Weights of a small transformer language model: width 256.
MLP neurons of a small language model. Each row is named by its layer, matrix (gate and up: input weights; down: output weights) and neuron, and shows model dimensions 192-255. Each number is 50 + 12 x the weight over its row's rms, rounded and kept within 0 to 99. A neuron's up and down rows have the sign that makes its largest values positive.
After each neuron's rows, "fires on" lists the tokens most often at its 100 highest values on Wikipedia text that the model never trained on.

L5.gate481:56 41 49 46 41 79 55 32 67 49 53 45 71 63 54 35 52 56 50 57 32 44 32 41 69 56 49 78 69 35 33 46 84 53 73 65 42 43 50 45 35 57 44 44 32 48 45 51 73 39 52 47 58 55 65 52 54 67 51 55 60 39 76 43
L5.up481:19 42 35 26 36 42 56 31 52 50 46 43 54 47 72 44 55 40 67 41 39 66 48 56 38 37 42 49 57 60 46 58 35 54 53 59 49 25 52 61 54 42 52 63 56 31 44 38 33 39 59 32 55 45 23 47 73 47 43 45 53 62 66 46
L5.down481:66 29 64 67 42 63 57 42 45 60 52 44 40 63 35 51 51 75 46 58 54 47 45 61 53 46 28 40 57 63 50 41 73 43 54 55 54 53 54 46 42 47 47 57 41 54 58 51 45 53 38 72 43 34 56 58 50 70 49 33 68 28 46 78
fires on: "vo", "ing", "va", "age", "gu", "gue"

L5.gate324:48 32 54 20 40 46 63 48 59 43 24 53 31 52 61 64 25 59 61 49 75 36 48 47 65 41 54 63 53 52 43 46 54 42 43 38 29 44 19 30 42 39 50 38 46 53 25 49 67 57 51 37 61 50 53 31 51 12 35 55 51 68 46 69
L5.up324:28 35 45 42 48 27 45 62 48 78 58 62 60 39 39 52 66 51 41 64 79 62 38 50 62 47 44 66 56 30 60 42 52 61 45 67 47 46 40 29 55 51 53 43 43 52 38 43 70 55 46 36 47 58 38 32 36 51 35 54 46 52 36 53
L5.down324:50 55 70 41 53 41 45 53 59 51 54 49 44 58 60 53 38 48 42 37 55 50 30 54 34 66 57 47 44 57 34 50 44 59 40 50 47 36 39 52 26 48 61 61 39 43 77 76 52 69 45 40 36 52 52 57 42 48 48 56 39 47 55 34
fires on: "land", "a", "y", "ed", "ce", "id"

L9.gate176:57 64 35 49 35 47 59 34 52 44 29 51 38 61 41 32 56 61 54 65 41 64 69 55 45 47 38 62 62 66 54 22 51 40 58 51 65 37 69 40 19 52 50 42 43 73 53 51 72 49 66 47 49 31 32 48 28 55 47 59 59 43 60 68
L9.up176:63 22 66 57 42 43 52 47 51 46 51 50 56 25 50 68 56 42 43 36 44 40 76 56 50 51 52 32 67 70 24 40 54 69 64 67 34 48 48 54 58 59 54 41 75 58 73 56 51 42 32 43 51 54 39 62 64 59 58 64 22 16 43 56
L9.down176:55 71 42 57 53 39 52 65 47 57 73 58 39 48 50 47 51 26 57 49 48 45 72 34 64 45 50 58 53 57 70 57 45 41 55 56 60 52 71 61 52 47 65 53 41 61 47 52 67 68 54 41 44 54 38 39 34 50 52 53 57 49 56 54
fires on: ",", "),"

L8.gate428:43 60 49 47 33 37 54 48 27 42 54 37 49 53 57 38 73 53 65 54 39 46 63 30 57 64 62 64 64 75 57 50 56 49 80 52 64 38 65 49 62 65 33 74 51 64 45 36 62 56 38 40 48 61 50 54 40 34 43 65 55 56 50 41
L8.up428:51 45 35 63 62 48 48 54 66 71 72 34 68 60 57 44 43 32 72 44 32 39 42 43 48 41 65 31 43 40 53 41 53 59 53 66 35 66 50 42 45 29 68 24 40 45 47 61 41 64 41 59 42 47 40 46 32 49 67 67 38 38 39 37
L8.down428:63 44 41 63 65 51 37 67 59 48 52 58 55 57 48 70 57 43 71 46 48 48 27 25 42 43 48 34 51 41 45 36 47 31 67 43 42 38 24 56 30 50 43 37 40 52 28 63 51 45 58 48 24 43 69 40 33 62 62 46 60 46 40 55
fires on: "s", " ma", "e", "ub", "ni"

L10.gate464:44 52 61 40 57 25 49 42 47 56 52 28 50 35 73 64 41 63 57 09 59 63 61 62 40 74 38 33 36 57 34 53 44 45 63 67 73 26 25 65 60 48 43 39 56 64 53 27 45 39 51 67 51 49 59 52 60 62 47 72 60 43 58 54
L10.up464:44 49 34 44 45 56 35 53 55 47 35 47 42 50 65 57 78 56 67 47 59 69 51 43 61 64 68 53 49 41 42 50 52 54 45 36 44 65 46 51 54 43 70 37 59 30 45 49 39 39 45 47 60 49 57 52 53 58 48 55 52 34 33 68
L10.down464:49 39 39 29 36 39 57 62 61 45 59 47 41 35 77 39 50 49 69 47 70 46 60 44 59 40 45 52 27 53 72 62 62 09 49 48 75 60 40 45 62 49 42 39 29 15 35 55 48 67 48 81 34 51 48 50 52 47 52 52 34 25 38 34
fires on: " un", " Un", " most"

L10.gate411:59 42 06 60 47 49 57 27 36 44 42 46 50 62 43 60 49 64 61 51 55 36 26 51 46 54 30 59 50 60 59 57 51 49 71 50 36 47 54 49 37 42 58 34 58 66 61 39 58 43 45 33 60 43 54 59 34 59 57 38 63 51 54 45
L10.up411:34 57 30 45 39 45 56 38 54 51 44 69 41 62 45 59 35 45 52 63 57 49 34 33 38 41 53 66 47 61 52 47 45 33 51 55 38 66 23 56 61 70 41 60 58 40 69 42 41 26 76 55 47 56 31 37 63 69 41 63 42 55 35 42
L10.down411:43 57 51 47 51 45 56 50 59 34 32 45 44 50 72 61 66 61 42 34 50 44 41 51 52 30 48 64 37 54 42 44 65 54 60 69 31 16 57 58 41 54 35 58 58 80 50 48 25 54 57 33 44 34 60 40 48 64 38 38 56 39 50 71
fires on: "va", "ma", "ta", "vo", "re", "le"

L8.gate292:41 67 58 40 40 21 67 43 64 50 33 42 52 43 45 46 49 61 70 32 37 67 58 48 57 51 54 52 49 56 26 63 73 42 49 82 60 36 54 50 36 46 29 50 47 59 74 19 32 53 39 45 47 51 62 53 40 38 40 67 54 71 64 40
L8.up292:48 62 55 36 46 72 62 32 46 35 30 30 32 67 44 40 44 67 70 57 44 35 65 61 43 39 45 59 58 41 42 62 53 40 49 69 38 48 29 81 30 37 69 42 32 57 45 51 43 43 56 83 46 51 47 79 49 42 39 42 46 25 62 28
L8.down292:47 18 68 42 57 45 57 64 39 48 51 33 48 62 59 47 62 30 67 42 70 45 51 35 52 54 49 54 44 60 63 66 72 45 79 63 51 58 25 39 53 44 56 53 36 38 59 71 59 50 55 74 58 37 64 65 54 54 61 35 54 54 47 47
fires on: " me", " Me", " un", "il"

L5.gate388:39 64 36 57 48 44 61 44 62 79 56 57 42 62 54 59 44 54 49 37 34 56 64 53 63 39 50 52 51 47 49 46 45 41 59 42 36 46 58 48 61 50 55 51 34 66 48 55 25 46 39 28 51 37 63 88 47 59 68 54 59 61 66 44
L5.up388:45 25 45 45 59 58 54 53 52 44 41 32 25 36 49 64 50 58 59 50 60 58 54 51 48 49 22 53 67 60 60 33 50 44 61 44 36 37 50 54 60 39 61 55 51 17 50 47 50 51 42 43 40 54 53 44 51 33 61 28 48 85 41 48
L5.down388:59 57 43 48 48 34 38 50 27 32 46 68 76 57 32 62 36 55 38 49 56 50 44 58 51 48 53 60 39 42 60 56 38 53 44 52 54 57 39 51 35 87 50 42 51 53 59 44 59 52 52 57 55 49 41 64 49 50 40 43 77 44 55 49
fires on: "ie", "ma", "ed", "ga", "land", "va"

L4.gate15:56 38 32 33 34 52 54 47 50 55 38 53 35 39 40 58 59 72 57 74 59 66 50 58 59 29 60 50 48 45 66 37 52 27 56 68 38 63 40 49 41 28 51 61 47 50 28 44 39 55 32 45 45 56 57 50 46 42 41 48 75 55 33 53
L4.up15:62 50 57 38 40 46 49 49 43 77 43 56 40 31 38 54 35 70 55 55 62 47 57 58 43 53 60 59 52 31 45 43 47 57 62 39 49 70 53 45 33 45 54 42 47 52 33 30 30 70 69 46 61 36 45 62 55 39 68 41 43 45 55 60
L4.down15:57 63 70 49 50 47 61 59 21 66 45 38 56 37 49 42 51 65 51 54 48 56 46 57 50 56 53 39 39 55 62 51 50 53 52 71 41 40 54 43 43 35 43 37 25 58 67 48 37 56 58 47 41 55 49 47 45 43 43 42 51 58 59 41
fires on: "-", "ta", "ia", "y", "a"

L5.gate30:76 37 48 65 43 33 51 45 65 40 56 58 53 66 47 56 44 43 40 54 48 58 61 38 56 47 35 59 50 54 66 56 60 63 56 20 73 58 71 33 26 42 38 64 41 60 52 51 43 53 32 41 37 38 38 41 58 51 45 41 62 28 41 61
L5.up30:62 56 38 44 45 66 40 53 28 79 65 58 43 50 39 35 56 50 38 61 76 44 50 65 46 48 49 55 33 56 65 65 42 43 60 33 45 42 62 38 53 48 44 53 61 63 24 38 28 53 73 37 45 44 43 44 45 34 29 35 60 24 53 39
L5.down30:72 48 54 49 49 41 43 25 65 62 47 56 41 44 41 44 36 15 31 57 64 45 75 16 41 67 60 61 60 47 33 50 56 44 36 53 52 24 56 54 41 58 37 63 46 47 40 45 58 51 52 51 62 45 28 40 35 57 57 41 60 49 54 50
fires on: "la", "d", "er"

L4.gate199:47 43 60 57 40 37 51 51 43 66 74 58 31 47 67 38 41 64 47 49 43 51 56 15 62 75 37 62 65 42 63 62 42 64 64 33 26 41 49 65 47 72 43 59 53 64 46 17 64 34 56 28 27 47 42 52 49 37 36 52 72 65 55 41
L4.up199:62 54 47 43 28 45 36 39 56 52 61 46 49 40 86 58 43 53 41 45 41 33 37 52 53 54 58 61 69 28 66 53 48 64 45 60 50 41 54 44 51 55 41 63 54 46 50 51 67 68 49 60 65 36 57 36 66 42 57 25 57 68 52 51
L4.down199:56 46 31 56 53 62 11 50 38 65 25 35 22 55 57 43 68 65 53 78 32 48 60 59 47 43 48 37 37 73 38 47 61 32 37 45 75 56 40 47 44 66 45 34 46 49 41 51 48 70 70 64 44 39 55 46 62 47 54 58 50 55 51 52
fires on: "d", "b", "ing", "n", "ed", "or"

L5.gate462:37 51 35 46 46 50 49 51 46 62 39 42 61 19 57 50 59 48 76 56 47 42 40 45 35 52 66 56 42 70 44 44 47 38 51 60 51 64 48 59 41 69 44 33 42 42 60 44 33 47 23 35 44 43 53 48 53 49 66 54 44 43 47 72
L5.up462:40 45 57 62 31 45 38 72 45 47 64 66 62 62 40 45 53 55 44 32 37 56 48 39 56 51 56 59 43 60 59 39 32 43 38 49 54 61 63 59 32 32 69 58 47 39 62 51 54 51 43 45 61 66 65 46 65 66 61 70 53 44 43 61
L5.down462:62 21 44 52 52 49 58 39 53 60 53 65 49 49 21 58 48 48 55 75 51 62 65 54 50 38 50 55 23 60 52 60 70 65 39 38 58 32 35 34 47 62 54 41 48 55 47 54 47 56 60 43 44 54 36 49 40 55 39 51 51 44 48 65
fires on: "ha", "er", "dy", "k", "d"

L4.gate183:59 55 57 49 29 53 41 20 68 46 43 67 33 69 30 56 67 73 46 39 53 55 48 35 62 42 54 58 69 33 73 48 62 64 60 58 57 45 34 37 35 71 47 46 54 47 48 38 39 59 53 47 32 55 67 54 45 65 44 40 64 59 41 77
L4.up183:56 64 62 70 20 83 50 47 50 49 68 40 43 40 41 63 49 43 64 45 51 38 47 31 30 50 35 48 63 45 37 56 40 58 43 50 51 51 59 53 53 72 42 64 62 57 35 50 48 41 66 51 60 51 53 45 63 50 55 50 51 35 28 56
L4.down183:62 26 39 33 40 43 43 50 50 49 48 38 37 77 40 39 26 47 42 51 53 33 35 57 50 33 67 46 56 70 49 26 58 21 56 54 52 59 45 60 61 62 58 54 52 64 73 45 65 56 35 46 49 62 56 53 20 52 57 64 40 69 53 35
fires on: "ne", "th", "x", "id", "li"

L2.gate457:56 50 59 41 54 46 33 36 34 30 55 49 56 31 62 39 42 54 52 26 44 58 69 49 43 49 56 56 45 57 53 53 40 53 68 38 53 31 43 42 65 49 48 56 56 67 71 46 48 27 48 40 73 39 46 26 43 36 29 36 55 53 62 78
L2.up457:55 27 60 44 61 54 30 50 48 61 55 60 56 61 47 57 49 66 30 49 50 62 68 39 25 79 60 50 55 48 40 62 53 62 54 40 44 42 71 39 45 50 55 46 54 75 76 58 60 47 49 62 28 42 58 67 34 52 66 36 52 40 45 57
L2.down457:49 39 36 62 61 47 59 48 44 70 40 50 55 52 40 45 53 46 43 49 70 49 33 39 73 36 55 47 51 49 39 64 40 56 47 40 46 45 44 51 68 33 56 42 61 67 46 36 50 45 48 34 58 48 68 60 49 56 41 61 41 36 33 43
fires on: "=", " that", "ed", "ated", " when"

L2.gate505:62 48 59 32 56 56 60 47 52 54 62 42 55 27 25 55 49 46 43 51 31 69 55 53 53 40 64 17 41 53 35 53 37 41 44 62 44 58 61 42 58 39 71 57 53 54 41 66 30 54 51 55 58 33 71 47 40 46 40 49 54 55 38 57
L2.up505:54 39 60 57 41 40 58 46 60 51 52 43 32 35 65 44 56 38 78 43 54 46 60 47 55 41 49 69 59 51 40 68 57 54 67 37 27 55 74 63 56 46 65 48 58 59 48 56 43 45 53 43 47 48 59 44 58 55 51 39 48 80 45 43
L2.down505:51 48 50 45 47 45 58 45 55 58 46 47 48 47 43 44 60 14 53 54 56 40 60 38 69 56 46 46 54 63 44 59 43 31 40 47 49 49 50 40 35 40 80 51 58 58 40 99 44 42 57 58 45 45 46 52 48 62 50 40 46 77 49 42
fires on: ",", "."

L9.gate100:45 61 66 39 42 49 37 47 55 42 47 45 33 39 44 46 46 57 57 43 51 65 44 43 40 64 46 37 51 48 81 72 63 58 51 62 45 49 57 26 47 67 67 36 18 65 62 45 58 43 30 51 52 46 70 70 37 62 70 54 38 38 59 60
L9.up100:70 67 59 37 70 52 58 50 48 52 34 38 42 59 55 48 51 50 41 62 65 57 38 40 30 49 51 43 39 49 51 40 46 42 57 55 37 40 47 49 37 39 46 54 50 49 48 53 40 64 41 34 55 52 50 34 60 51 42 42 43 56 62 65
L9.down100:36 38 34 48 42 29 25 51 48 45 55 53 51 51 35 64 61 67 50 43 48 72 58 60 42 49 47 44 41 48 62 36 43 63 55 35 30 63 48 65 36 60 52 72 51 75 23 31 57 59 46 50 43 42 51 51 62 29 59 45 47 52 49 59
fires on: "ed", "ie", "e", "ne"

L4.gate112:44 36 35 53 55 34 69 43 55 55 54 54 36 58 55 38 47 49 32 49 53 64 24 49 63 31 36 67 54 62 65 60 49 79 37 65 40 45 40 48 59 49 31 39 53 45 43 36 45 18 70 65 37 71 35 43 48 35 49 42 70 38 62 55
L4.up112:42 56 56 43 44 52 73 48 43 86 50 54 21 60 45 48 42 51 31 58 51 51 50 54 47 61 40 45 37 45 59 45 53 55 45 44 32 50 50 22 53 47 29 62 66 58 53 53 57 29 32 47 39 55 50 55 48 41 56 51 45 57 37 45
L4.down112:67 39 34 44 43 53 58 50 39 45 42 33 58 65 52 61 55 42 52 72 44 70 37 60 37 61 36 38 38 68 55 42 52 30 49 48 66 64 33 52 55 42 61 32 40 54 36 47 42 56 64 49 62 38 55 40 54 52 61 52 43 52 45 39
fires on: "d", " sub", "la", "in", "or", "n"

L5.gate267:76 68 76 56 39 38 61 56 56 51 54 53 31 58 64 57 56 38 54 66 46 45 53 35 31 44 51 39 37 41 55 53 52 48 65 63 39 66 63 54 54 41 68 37 71 54 57 27 56 51 27 24 52 36 65 38 44 49 56 45 54 36 57 42
L5.up267:35 37 42 53 62 47 47 80 58 50 74 33 72 38 62 61 49 46 70 49 63 40 69 54 50 64 51 69 53 68 25 55 30 50 43 41 38 43 50 73 37 29 52 45 33 45 74 41 64 19 64 63 57 71 49 62 67 41 53 65 51 52 59 40
L5.down267:71 60 49 51 51 55 54 39 42 51 43 51 64 76 47 47 56 48 49 42 51 37 44 27 54 61 46 38 31 46 49 65 52 56 31 52 44 47 35 39 68 58 48 69 54 39 44 24 41 60 39 42 64 33 76 37 49 38 54 46 46 56 62 46
fires on: "re", "ri", "er", "light", "gan"

L10.gate101:53 37 65 82 44 30 41 51 57 64 62 31 65 47 34 56 38 51 32 44 75 55 61 49 41 78 41 33 45 34 48 51 43 41 44 61 50 71 37 51 52 73 54 41 33 62 64 47 35 46 53 47 34 56 64 21 59 38 48 69 37 46 43 53
L10.up101:54 45 38 47 49 29 51 41 43 59 50 44 43 55 33 59 39 33 60 38 49 29 35 34 60 64 44 66 75 46 41 62 42 52 52 59 75 36 52 29 61 61 51 67 53 46 71 30 39 39 55 63 49 47 21 49 63 61 50 44 83 59 50 30
L10.down101:51 47 39 56 42 42 44 31 45 43 66 43 63 36 61 41 39 35 53 51 49 62 49 37 57 33 68 51 51 72 54 41 19 46 63 63 51 31 52 33 72 37 46 30 50 55 54 52 56 52 75 60 46 63 62 45 40 59 50 47 42 68 53 47
fires on: "s", ".", " time", "$", " week", " years"

L2.gate358:57 57 62 44 36 44 58 48 33 47 29 13 56 35 55 63 50 66 60 53 53 67 37 27 41 67 52 61 62 49 65 69 49 35 60 49 70 50 53 54 36 41 68 30 65 46 43 64 42 51 54 50 47 39 58 52 47 57 57 43 41 59 40 44
L2.up358:40 63 42 41 60 36 59 47 50 29 25 23 68 45 37 52 61 51 61 36 65 56 45 49 62 51 38 44 67 57 52 30 42 53 73 51 54 37 55 43 60 65 49 54 46 55 39 58 38 67 64 53 55 51 54 45 35 49 56 50 39 58 57 33
L2.down358:46 61 22 40 52 48 20 61 32 73 57 41 42 47 76 38 52 40 42 63 29 49 68 48 42 50 67 40 34 68 25 62 58 26 56 50 57 62 52 38 44 54 82 54 33 46 57 86 42 65 52 58 34 57 28 26 42 50 50 69 61 45 44 51
fires on: " 19", " (19", "ic", " career"

L9.gate489:69 64 44 55 55 46 36 49 53 53 25 48 47 53 68 70 55 59 52 49 66 73 36 47 63 65 49 56 57 60 53 36 66 56 61 47 61 42 51 46 22 38 29 60 41 63 41 22 43 54 44 34 63 49 59 44 53 31 44 31 44 65 42 19
L9.up489:50 60 43 45 49 66 44 68 44 65 50 60 39 55 46 61 34 44 35 52 52 47 48 52 48 48 35 68 49 51 60 36 50 41 47 44 76 43 54 33 60 34 60 46 99 52 46 32 52 61 71 43 30 37 42 48 27 51 60 51 67 51 37 39
L9.down489:62 55 39 52 68 51 47 48 38 61 69 54 32 36 73 57 50 41 57 48 49 51 53 58 60 68 58 36 27 61 69 42 42 39 55 46 39 34 52 55 64 69 29 63 73 43 43 47 59 52 43 44 58 56 60 53 50 54 66 26 47 57 36 73
fires on: "ho", "d", "er", "b", "ard"

L5.gate107:56 62 42 64 47 53 51 56 49 63 66 49 38 45 69 62 55 51 55 40 64 52 43 43 43 40 49 55 23 46 64 53 52 53 60 32 47 69 55 35 47 71 26 56 65 54 39 25 44 44 33 50 27 67 43 35 26 49 42 56 42 36 60 44
L5.up107:50 60 59 29 53 52 34 60 56 74 37 58 50 59 49 49 51 56 28 72 38 63 58 60 44 55 72 34 50 44 61 45 42 49 47 48 48 42 52 28 60 55 43 54 55 47 42 34 31 87 44 46 60 50 40 42 48 54 77 58 40 35 48 53
L5.down107:37 35 62 56 60 56 54 62 58 73 59 28 27 28 65 46 47 58 70 51 56 40 54 47 62 43 51 33 37 52 74 52 59 54 42 39 62 44 43 41 46 54 53 59 42 50 42 30 58 27 86 58 43 47 26 38 56 51 43 53 53 48 27 58
fires on: "ver", "d", "or", "ur", "h", "ure"

L4.gate390:60 49 43 46 50 68 42 35 28 46 42 51 56 38 69 55 49 72 36 45 59 49 43 44 48 50 45 51 38 48 52 54 30 77 42 64 44 60 46 45 50 55 49 55 71 41 51 44 39 73 44 38 57 58 69 51 53 47 62 54 52 63 48 67
L4.up390:67 32 24 57 35 33 59 40 45 64 53 39 45 25 63 40 45 52 56 58 50 58 37 56 51 39 50 52 72 43 41 62 22 49 51 34 54 43 44 31 69 59 47 54 56 45 60 63 46 61 61 61 51 68 50 74 45 45 38 62 61 43 58 53
L4.down390:50 61 54 57 53 25 70 65 60 56 28 36 35 37 51 48 44 44 33 45 43 43 55 38 21 61 52 66 29 57 59 36 40 48 73 54 57 51 69 49 49 67 60 44 46 59 60 35 59 52 58 51 34 42 73 26 56 66 65 76 29 46 60 58
fires on: "ia", "ure", "a", "ron", "land", "ie"

L10.gate445:54 40 49 43 58 30 23 45 55 42 56 65 42 32 63 47 61 48 55 30 60 47 41 48 71 64 42 34 83 48 64 47 59 56 65 30 54 26 51 58 52 50 36 33 51 51 40 64 66 47 42 78 55 57 35 71 77 59 22 60 50 34 53 35
L10.up445:32 57 52 56 54 58 44 23 67 49 54 68 39 40 35 51 61 48 85 71 58 52 59 60 55 72 41 36 64 51 48 54 68 50 68 54 76 59 42 44 69 50 57 39 56 53 53 57 50 44 47 58 42 19 59 54 47 35 50 61 29 53 71 54
L10.down445:47 34 51 41 52 53 60 62 49 32 66 56 62 53 73 64 50 55 59 34 39 56 56 49 40 54 70 51 34 53 71 44 56 39 46 42 59 48 28 65 71 60 48 49 52 38 58 41 56 67 60 62 37 60 41 61 66 42 36 69 52 48 34 35
fires on: " \"", "t", " un", "et"

L2.gate95:45 67 23 41 52 26 77 63 51 59 65 56 26 59 36 40 41 56 67 37 65 73 43 39 59 52 49 45 40 57 36 47 51 75 23 33 56 49 58 36 74 48 54 42 56 58 45 43 50 54 37 28 52 47 59 39 33 40 42 46 62 62 39 35
L2.up95:59 44 46 54 56 41 32 77 58 52 63 27 47 58 64 56 36 49 76 42 49 31 57 52 51 46 58 34 39 68 46 26 59 33 21 53 52 50 50 50 52 26 50 49 32 55 42 48 50 49 63 57 51 45 44 72 39 09 50 64 71 51 51 58
L2.down95:54 41 57 41 40 36 38 49 32 78 33 56 35 48 51 34 56 51 65 64 57 52 49 40 54 47 39 51 62 72 51 38 20 41 42 44 68 54 44 43 68 50 48 62 64 30 49 39 36 64 54 50 43 50 59 46 29 40 36 40 33 41 54 45
fires on: "ch", "er", "re", "in", "p", "born"

L2.gate141:46 50 59 50 52 37 57 23 57 53 58 37 49 47 52 33 70 59 46 53 47 38 70 14 56 30 38 41 55 51 48 52 54 47 48 44 54 55 55 40 37 49 72 59 44 68 51 67 56 32 40 67 49 47 30 36 46 53 45 30 44 58 78 61
L2.up141:49 48 59 82 51 41 67 55 60 27 60 46 53 13 67 34 53 43 30 63 47 30 26 52 45 63 44 16 61 52 41 65 31 62 79 54 39 62 56 53 23 51 39 58 45 56 58 42 46 37 47 41 55 38 39 59 73 55 46 37 45 55 51 64
L2.down141:60 47 33 49 50 29 61 53 42 58 66 72 35 37 51 68 48 47 41 57 52 63 68 35 50 54 37 54 30 52 51 49 44 45 52 57 45 55 42 36 67 33 61 37 37 52 57 57 36 66 60 39 33 31 51 40 52 32 38 57 51 46 46 70
fires on: " the", " his", " of", ",", "ell", "st"

L5.gate150:51 48 70 48 43 50 35 60 24 34 34 53 23 62 63 56 44 70 65 47 51 22 48 47 50 58 37 53 77 43 51 49 77 56 50 37 42 43 39 46 39 66 39 36 32 53 22 43 31 29 11 69 48 58 58 57 59 46 56 27 65 58 57 60
L5.up150:60 49 68 73 40 35 62 52 56 58 55 45 40 48 49 49 50 64 45 60 55 38 58 30 62 56 32 39 35 23 51 68 55 66 55 48 34 78 51 55 53 39 32 41 50 47 53 48 57 44 63 61 58 66 49 34 33 57 47 53 73 64 48 30
L5.down150:46 49 42 63 64 48 42 38 35 51 49 38 37 58 44 62 30 39 51 49 41 70 56 52 38 66 27 30 67 40 76 49 63 56 64 51 38 34 71 43 50 40 55 38 55 54 57 76 53 52 61 55 45 37 50 23 52 44 47 39 40 38 47 68
fires on: "y", "it", "t", "ri", "il", "z"

L2.gate101:56 65 86 42 69 44 35 40 59 42 42 42 47 62 59 52 59 51 54 53 50 61 53 43 36 47 32 57 56 63 53 53 54 52 70 23 51 62 60 64 34 56 43 37 55 38 46 49 50 49 44 42 40 51 57 64 40 36 47 33 35 75 42 42
L2.up101:59 59 53 31 78 27 35 59 72 41 47 42 57 42 52 67 33 66 32 28 60 44 39 58 30 62 49 70 50 47 51 28 52 53 55 44 48 49 68 48 46 65 61 45 49 43 55 53 72 53 54 36 72 59 43 61 70 54 36 34 35 72 62 33
L2.down101:43 51 44 35 39 52 30 52 40 46 30 74 44 52 43 42 42 71 62 59 55 64 45 40 69 36 50 29 40 56 70 73 65 57 65 43 57 49 49 62 55 51 67 32 51 49 44 48 29 50 46 80 62 52 54 51 55 50 73 47 65 52 52 58
fires on: "ing", "it", "ed", "ice", "ight"

L5.gate46:49 48 50 39 45 45 46 50 43 57 41 39 74 55 46 22 53 60 61 24 49 66 61 62 58 60 54 42 48 57 51 54 42 46 59 42 40 62 43 43 30 54 49 38 39 69 34 43 32 78 73 38 51 38 51 47 55 52 78 64 59 50 58 28
L5.up46:56 51 51 49 55 55 53 35 42 60 37 62 45 55 43 35 36 29 47 54 62 51 36 49 23 72 52 48 28 60 66 53 39 48 55 36 31 64 42 51 49 53 27 73 42 22 70 36 40 59 41 54 47 49 42 57 58 57 59 43 51 53 40 57
L5.down46:61 47 70 52 56 66 53 62 41 49 61 57 48 62 33 66 53 53 59 23 58 37 33 36 43 30 37 61 70 38 67 45 62 73 52 69 22 47 56 46 17 69 55 33 41 46 43 39 53 34 56 43 61 54 59 42 59 58 45 47 48 29 37 57
fires on: "ta", "te", "ti", "o", "le", "que"

L4.gate392:45 50 47 40 44 82 73 63 55 47 39 40 62 30 35 28 51 69 54 56 50 64 51 56 41 49 37 40 57 48 40 31 48 58 60 28 72 49 44 30 82 18 47 61 59 54 46 29 45 39 76 23 56 53 43 46 60 28 37 47 51 38 61 60
L4.up392:46 57 71 43 55 41 28 43 63 59 48 53 44 52 47 52 37 59 30 52 47 65 55 62 37 47 63 51 56 48 45 25 71 51 42 36 55 45 68 62 44 73 35 60 67 62 49 46 46 48 68 57 40 32 46 38 41 57 52 50 38 36 43 55
L4.down392:47 41 37 42 54 36 74 22 65 47 53 31 57 53 48 50 33 59 47 50 39 61 46 39 42 56 47 36 45 42 51 62 26 57 58 48 52 51 41 33 67 51 82 56 60 46 56 53 44 41 51 40 49 42 46 57 47 35 36 63 46 59 53 42
fires on: "d", "ized", " announced", "ic", "ed", "ated"

L2.gate109:76 41 73 39 33 46 39 41 63 85 69 42 49 29 53 42 35 61 55 69 26 52 46 27 46 48 73 52 48 60 54 55 55 54 60 43 36 43 42 54 44 64 41 68 50 46 46 42 41 62 47 56 36 46 51 47 45 26 59 46 50 65 55 50
L2.up109:40 63 45 33 64 29 35 51 62 70 43 30 42 52 51 52 52 35 41 40 46 46 47 56 82 51 61 53 46 50 44 45 54 57 23 43 28 43 55 19 67 58 42 47 57 59 38 50 58 53 46 59 64 51 61 40 71 61 42 57 52 69 69 59
L2.down109:29 70 57 62 41 31 55 40 56 35 43 51 69 42 50 66 64 50 61 58 56 54 43 42 45 52 42 53 37 55 48 56 33 30 51 36 76 54 45 50 66 37 55 48 59 44 58 52 28 52 48 54 58 31 46 52 46 70 44 55 56 42 26 59
fires on: "o", "n", "or", "u", ":", " 1"

L10.gate382:55 58 60 44 56 49 59 23 47 44 64 32 41 43 37 39 61 54 41 47 48 51 63 34 47 56 43 45 27 60 62 55 56 22 51 44 54 55 62 46 41 48 67 53 38 57 51 51 47 53 47 44 45 28 55 57 76 69 46 52 55 51 43 61
L10.up382:46 58 58 32 65 45 57 39 33 76 35 52 40 44 57 52 50 58 52 36 70 39 60 61 41 38 67 45 75 42 29 50 83 57 59 62 45 66 53 48 38 49 42 49 36 50 50 51 42 51 33 38 66 34 42 41 41 42 69 47 33 35 39 15
L10.down382:62 61 49 65 47 42 35 36 41 53 70 28 61 54 60 41 44 47 50 50 54 55 63 31 56 47 57 49 48 51 66 51 63 42 43 51 55 46 47 42 37 52 39 47 44 29 57 73 54 48 53 58 35 38 61 47 56 57 48 69 60 38 44 63
fires on: " 19", "–19", "–", "gra", " ", " (19"